{
  "num_hidden_layers": 13,
  "hidden_size": 192,
  "num_attention_heads": 9,
  "num_key_value_heads": 9,
  "head_dim": 32,
  "intermediate_size": 512,
  "vocab_size": 4096,
  "hidden_act": "swiglu",
  "norm": "rmsnorm",
  "norm_place": "pre",
  "norm_eps": 1e-05,
  "positions": "rope",
  "rope_theta": 5550.0,
  "rope_fraction": 1.0,
  "qk_norm": false,
  "attn_scale": 0.177,
  "bias": "qkv",
  "tie_word_embeddings": false,
  "parallel_block": true,
  "init": "normal",
  "init_std_qkv": 0.0592,
  "init_std_o": 0.0116,
  "init_std_up": 0.0592,
  "init_std_down": 0.0116,
  "init_out_by_depth": true,
  "init_mimetic": 0.7,
  "optimizer": "adam_variant",
  "learning_rate": 0.00147,
  "beta1": 0.9,
  "weight_decay": 0.1,
  "lr_head": 0.00471,
  "max_grad_norm": 1.0,
  "warmup_steps": 389,
  "schedule": "wsd",
  "decay_fraction": 1.0,
  "decay_shape": "pow",
  "final_lr_fraction": 0.0,
  "batch_tokens": 16384,
  "max_seq_len": 2048,
  "doc_mask": true,
  "train_tokens": 142000000,
  "max_steps": 8667,
  "dataset": "wikipedia_en"
}
MLP neurons of a small language model. Each row is named by its layer, matrix (gate and up: input weights) and neuron, and shows model dimensions 0-191. Each number is 500 + 25 x the weight over its row's rms, rounded and kept within 0 to 999. Numbers have three digits each. A neuron's up and down rows have the sign that makes its largest values positive.
After each neuron's rows, "fires in" lists the words (lower case) most often at its 100 highest values on Wikipedia text that the model never trained on.

L3.gate349:470501508503496509533477488503505469505524516478483468512484498460502520481503541521526485475522463517523462520502525487442495466460498500511503486455497457516454505533476504485491514507499457518508461502528505514504474493500485482508499480497471537520498506537491495468528516491506478540509513501507503496517520460475526550526501541512521518462533490482493480466488513480496463521475502505510513466475502532537524494446456455516485505536509472501468512482495453454457496523539463481538515502527555488567537485485549494546488454542519503468495515491448461482512477517493499476
L3.up349:501512516536493513473509538471507462506516490517470516536496491520509506511509569512501533505538502523496500525483496513503494461514506536544515492523468479468487530543477515527518467540487526541496501554476513494537517486478502496522469479478518474506499481510540515529488518484537501529473483479511493485473495540517530565516484519479465536530460486504497527508445505471515481463507514480568489438509467530514510486470554510506534494491506465494493553521487488513523497538512506509528551534467511480481509507494518482504551503507451512496515510448514480526535491510519523480
fires in: "university", "china", "history", "release", "germany"

L3.gate294:451513454541513532465525498488514507481517452482525451483519490524484538529509453528464544513498496492541484529510505482486499509451511515532525523489505488471470468490471510512515483509535492489506507488464508463505477570496465469486534538554481503499536540534494509514504464437469493512458514493488519497507534488493489523520546490524498494552528507486510484455498477502497500505475521487515455473487483498475462514508538514496489472457484502524468574512533532512498476504539534531474491515491502509484487487506505521496528514503489515441496521501517496480520532488500508541
L3.up294:528523470527501483508517501501515489488488467481485525494479474492453498523486466501539480502473459480511557474471540472535490494494486490525503483531544519511468544528508518523482494515497524473502513467548497465495544466483551500492490522475486490530515525458527509507483468452513519491513474510508490501535480489554512483503533505478473489531474478492506511436499487452462456499487511555519502486480480476477509523568487489530493495486464498425534471526527512473483489501482490539510486518460461492515514506475495485515497480547505467442514505510507485495511528497465508481
fires in: "be", "beach", "has", "beijing", "who"

L2.gate313:499493505539445532532489470505538521500497511471525518518473497486502498505463471472516526471490470506499521492481512481510494503464530548490501484471516481528519470475464469445474456520491509508437552536523490510489497504515497480488505511520506483510542498485466517519455434539520496493548483528518496487490478527497454504484560534518484457488520514494548498508476530500477505506502509454544501486496502511447505482472475555498494445474487512529509518500551506519542465540475505508470495453503490496523510483498486507511462540504498484520465469468525526502510515518518478512
L2.up313:473493502497506463460514544504531530499482554515492487494523486484469504466494519491494499559508543517480485527458493446504528514485505493487457500473481523493456508486526558533516504543519423536496471513496503454488545479489498513460523511504479508540484497475497480437531456496517523515504478529509527546520487452515512482533531472463442496494527535515488515453506501527497498504501519501508513469506505464511501499502497525535515485470474501510500522441534543492484517540490518514503480532458521492470520468471492484504494510497480465542504503467501482511495514520503486525
fires in: "first", "wrote", "make", "broadcast"

L2.gate405:534541503505495517519510509567501533516516551486525499494493499531488485546553471456495533517479521491506529548481500478501519470489480489532501489511464498494496461489524464519521525496531520522516506515458461441526526469513484503509509516465488507542544506501543475515537513522485489499486477507489491499524488488468534506460489493501501515472509554439473487459496516535491492487487477528521454527504512494495469524518526514533516489451492452469461537448517473552498508516479509501510482544517477485473505480517481476523463523502475500476493513530502501462475520511552480490
L2.up405:520463546500519478511558465495488498507480524476506439496509493503511478525529465487463532462502500472547500502472497501507488457494524540542519525460525513501466535497522489488516495474512517513468505439513504506483519504554521471496464482532494531484515494504495460487477483526504496518468503565496536514490453491476520476505494473473481463491503488519477477484459522520483525474508471528519466510522484514468472440497488492499540513507508526499482531550509477534496498508534505434516517493483554479510524528477502497489480504535512468508541518510483532482519546503529496548
fires in: "between", "if", "how", "davis", "young", "across"

L3.gate199:514504525534458518470490502535522508498478498538505521519488469502522458518503517506454504535526505515520484510514520508520478533505493507497513467457483490479513521472492535493543540496541477506461524480542499497518520489490523515523537535494507474463529492503504491507490477494488477520493471517448454457489516521489526543513480486501452442438489512454520487471518505514516521497479487520490524510504477524497458496503492507499569506525515528478511529495510490528532518477546489515476497519507525544559521572516508487516493473481504458551496456452497472486465531512495471512
L3.up199:502500531497506504492511532506487507477449484527489547528519517521488480503518522482469501510544435496486494495508553496491501514457451487451503469532510492517528550521490490489487471519528473462512518490501502466491516479460562499476513484501514459476520511484482511527450464520499493503505482500520489494469559469550490536519512513463493503517534476489504498468485523492499520485500477494520467464469495518486540547439508554479482493506453522514480521477511478478511487499523527498486515495528502522504498540517496549486515507504533476452448513486526498529563533515531483498
fires in: "on", "by", "actress", "cover", "producer"

L2.gate505:478486527505485507504515502511517455525486504499582563499456485523441445502545483509512508527511502523494478537541530508561482481495511480503535533492486524491469508523529517495477546531482484505485505481491519482473446481481528504510497513548496455537473507505489475472474487492480496490480488479501481550477467489557499533483521499439490520541474477478508502485522489473483532488504524505460439500523531505513492497497510546446514500510497526491532521484527525519448492529487519509496509514491528480480523516495504491505522490493526496520493513551487526511477530479530525503
L2.up505:459528469500488491502453520514489475528495478540507517486518527513509497455509469487489454532522499497481533535451504498508549516478498490485470495499503465487509501498538484482516525490480533525459465484488500481514469504494559483493471483510511466447522490470495500506492447498543489503496507519550526485467501531510504508474534514463447469506501509514547480501490557484481528515443531492500500502541495491462530477501492490515539554507498478549508490481517498497488507539458458527520481524471504499472465495535488487462522501510555513454522516469473478468509538526493482492
fires in: "19", "1927", "19th", "1923", "1914"

L3.gate290:428493463528514489499420490493495521450486474496530483463520514458518495458564508495493496475451517475488489491475512518487514467474494455505523520497489483519486506491511504484489512498544524499524523486514500485499452486524516478528511475485487485520470513528464493445479487580529451491503537515485506501453452541494503474539465473473516522478484509453494501523504527433521519496471483520504506501515518503509490476501521537489499495472510505511562490524512519478534477515519455486509494482506517560470509513500505507472500517514499533513478514478502477491480474481508483515
L3.up290:460510452469525508507463532523513536451482494506519527528460489515513505522506472503524558539473492541503463493570494516484506476466508490470498505504521474528488484502482502507492498502477503523496441492487514455526482505519473468515531524527509482488531471537504504495492533524491485510516458505518516482458467498471521517530542532521492476540515517496502494517523512469498487465557525518512462467482465512477549494477509514458496536472482500499481483501569527506490470480479526460500508500472539516503506499512494542453502500524529473480482563519499515507465530484532525479
fires in: "later", "early", "october", "late", "during"

L5.gate257:507465487543466491523490491530536510480479523554527550544488543534487555499467536515475498494506453493440514482537483537475510519507444473499487496523508472506493507477507532547489502460472479522505505492494526552508515475509557499448531489505501484523525541470495487485482480491507534498450494520512487458486460502503514526521508498537528537507477487517520503458491527472479519458482498504467469490497473491507442496503479489506489463479517493501492465480483456510548501511521511491511469505532490504507514537528494496486495514506492516471500493489503499418489495533498510541
L5.up257:476483473474502483485481492527486523524481511545501492526497484514529536500488485464520506511487513489524500505460560539500501512476479529509520471469525522474505544507531524480528499489521489469517500482550491523457521512476506506516500531463494502499496548533523448495471533455483560547507499526440504517493486497449490474524495559511504528496483457506485506469489465460509480501504478506492492485473526525537492506511431521491487530451490548526509511526498454488522495467553554468500463528474492489497456485493542525530504511479515507531518515513499510487499497499526482501
fires in: "team", "television", "magazine", "florida", "producer"

L3.gate73:528468568463485465484512532526527514514482511503525506447485501507519505533495506493539499497503495523494478468517516510486456465525484493529550501514518481469496472500454497496472515467551446518536490518563493507536501493493520488543487507486543560461496491475516506534484508527508517475469500528548416500490480529473528490529496487536484499502477487496492504491461503491481518519486446520519519504492484508508429464475520518494473551503516503487490480486494495483542497512501476509527496464538499498519508507507547504551484500497465526517510476478488464506462491502518492510
L3.up73:491492515505485480496492502527562525496492528479539555493459505483532497496512481511516472489536489515498518504443523486493503515490530431476509503510492484469485493555536533512514482498441490487478535499540541528512492529475505501510545530471493512539490466502495493522480490502485475535450489481500506532458488510514524527484507468474541469535531501467505514504498484485506530483474468504504484490501464499521518509545512495475517545514473533484486492487476458493520479463474488494567550535486474463463486527486461498501438509513504503497499564497534490481514524523476483485
fires in: "system", "team", "systems", "company", "software", "navy"

L2.gate87:479529502524498512530479468505467481454514501494519509496495531510524458482488529473480469522547515488476525506510474478508499502476504538524499478527468494518491519528483440511523496498460518516465498499465524538457480508469530497440530483480530506484477542508493510463468490474536503415514510489469564527501475548522492508470488518506473501500493523508444513519500520513529490532499529457521488501477490485537487465503519500513520514528486527479552512490522486518469510538462516498525494516525475495517479510550480516528518492519510477475464520459528521494507534557528510530
L2.up87:462472518523475525502490528507532459432515489525484540511486481493477468514524458494480507538524540526488445470514527519519459493505499498508521468478497443531482477519473524499487524457491518506465550506518544519503480488460518503510506523451519484510462489439533496516483511469487455452511488498483415466514491479493535524559515480466504504507445512462502495517507533488478494483490504503515506506513496490493494493470517530463540480514546563496480507499490481521543490508511548485505506517485522515494498524507469493509493514499514478499503504499477517469506538520500489515
fires in: "died", "him", "now", "1987", "mother", "recommendation"

L5.gate82:503510505495515484534544431473520495469474473486525467505473548504499489491521489512489535512506510514491463509458498456479511488533499511488539535444444535449487500515469452534517519505497482490482478523506514514508486519520483524514511474539467492537492513549488459505503495475454500546512465498509480534507501573518509533512478538494513517511493521499452490490532521491474485468540495509526447503529526535472513502489533519519466511522529529508460484490468509509511474497485503542509508538525495513516476502465559487505512498517553508518511522507481479518486503528501545518
L5.up82:504499496477539519523518517479455526493483515527496492517517499471518528464504520456534476479502519501489469504515511516485505545503497474479450513462504493489473509509536466540517514505511477520466496542509525516459517473505490466475577448507506524524483532489506511504479520463487498519502477518456497495488549550525499465509487512527490467529481450524502496529538533474503495513536538511521499562498560476521492496498489512516478537490491498501528502535504479466541472460486481507480517489473505436459514472524499537490526457517518500467524471479486498455525470496478513525
fires in: "film", "book", "it", "speed"

L3.gate409:514497513480515516488536552532453522473456478465510474514484475467497510523499523474492556487513436478460483513495547497476539493516487535488510490453533493486490553503525530543498489478516506476553474486520499524532463526536491522503515483497513530530544476517505501552463501504469544509510531502499510440500500484522507498502492490494504500451485486506539470493512469492480475512516490481512470501505509490504478513493544536531491537521517503512470499476487505471521516515514530532509484509497530514481531546496513563503518529473490538499486521487516485476445487513486459438
L3.up409:495479481493511482481483488487521511442490524480489523536467467466494471516486504471534563500506505494513519503510486485500513515501511485468497534494527491510465499483498494471443466556517455493488461527468523498522447480501528498548513503496507529559522496470527503470491507493451515505451478500483470520472488484494483524517541504524515532512537496505492481509493509447489512449465536485519453480486467469485528514495524489536502466528481541481445498534519501500526503511493531532505521486457516491470493500537471518480519519466551506503490520499494482550527514478480498435
fires in: "it", "she", "he"

L8.gate456:483489483496444543471497487497505524555485517495525493454464483498447495506504525520464512509491494502489507522520530452481526512497483471523478526508497492502510509493523503520469504499488454503484470501492514502544469509503503547511514499479456531506565485509463455550460476512483539541441501513500477519493474526478475538513521510478519526499456523488504497489488526521484505464502481451478515503536507448454512514513488515509494505506461543531478483498538519510491445527483508552495507478471479502498532472495486476497459536515475491477451506464464487466487535495521475466
L8.up456:495509482521521528482502483454470520434513494520487548532467530511510535511518539525490475512523549478468528482477536521461502510492504514497477506518500521519542504472503446482492500543507492483491484504492456501475539490461501516467497506471557501491538485531510505479493523473451474508498524505498497508499498444521468472481507501501485518475489537509528548517508500488510477474500556480482497517500478467496486459521487491475452528469491489501508494536535477490555509550502498548492488488436504498469535458481478451464504508523490469531527503525508538540510512490493509524
fires in: "one", "a", "no", "the", "that"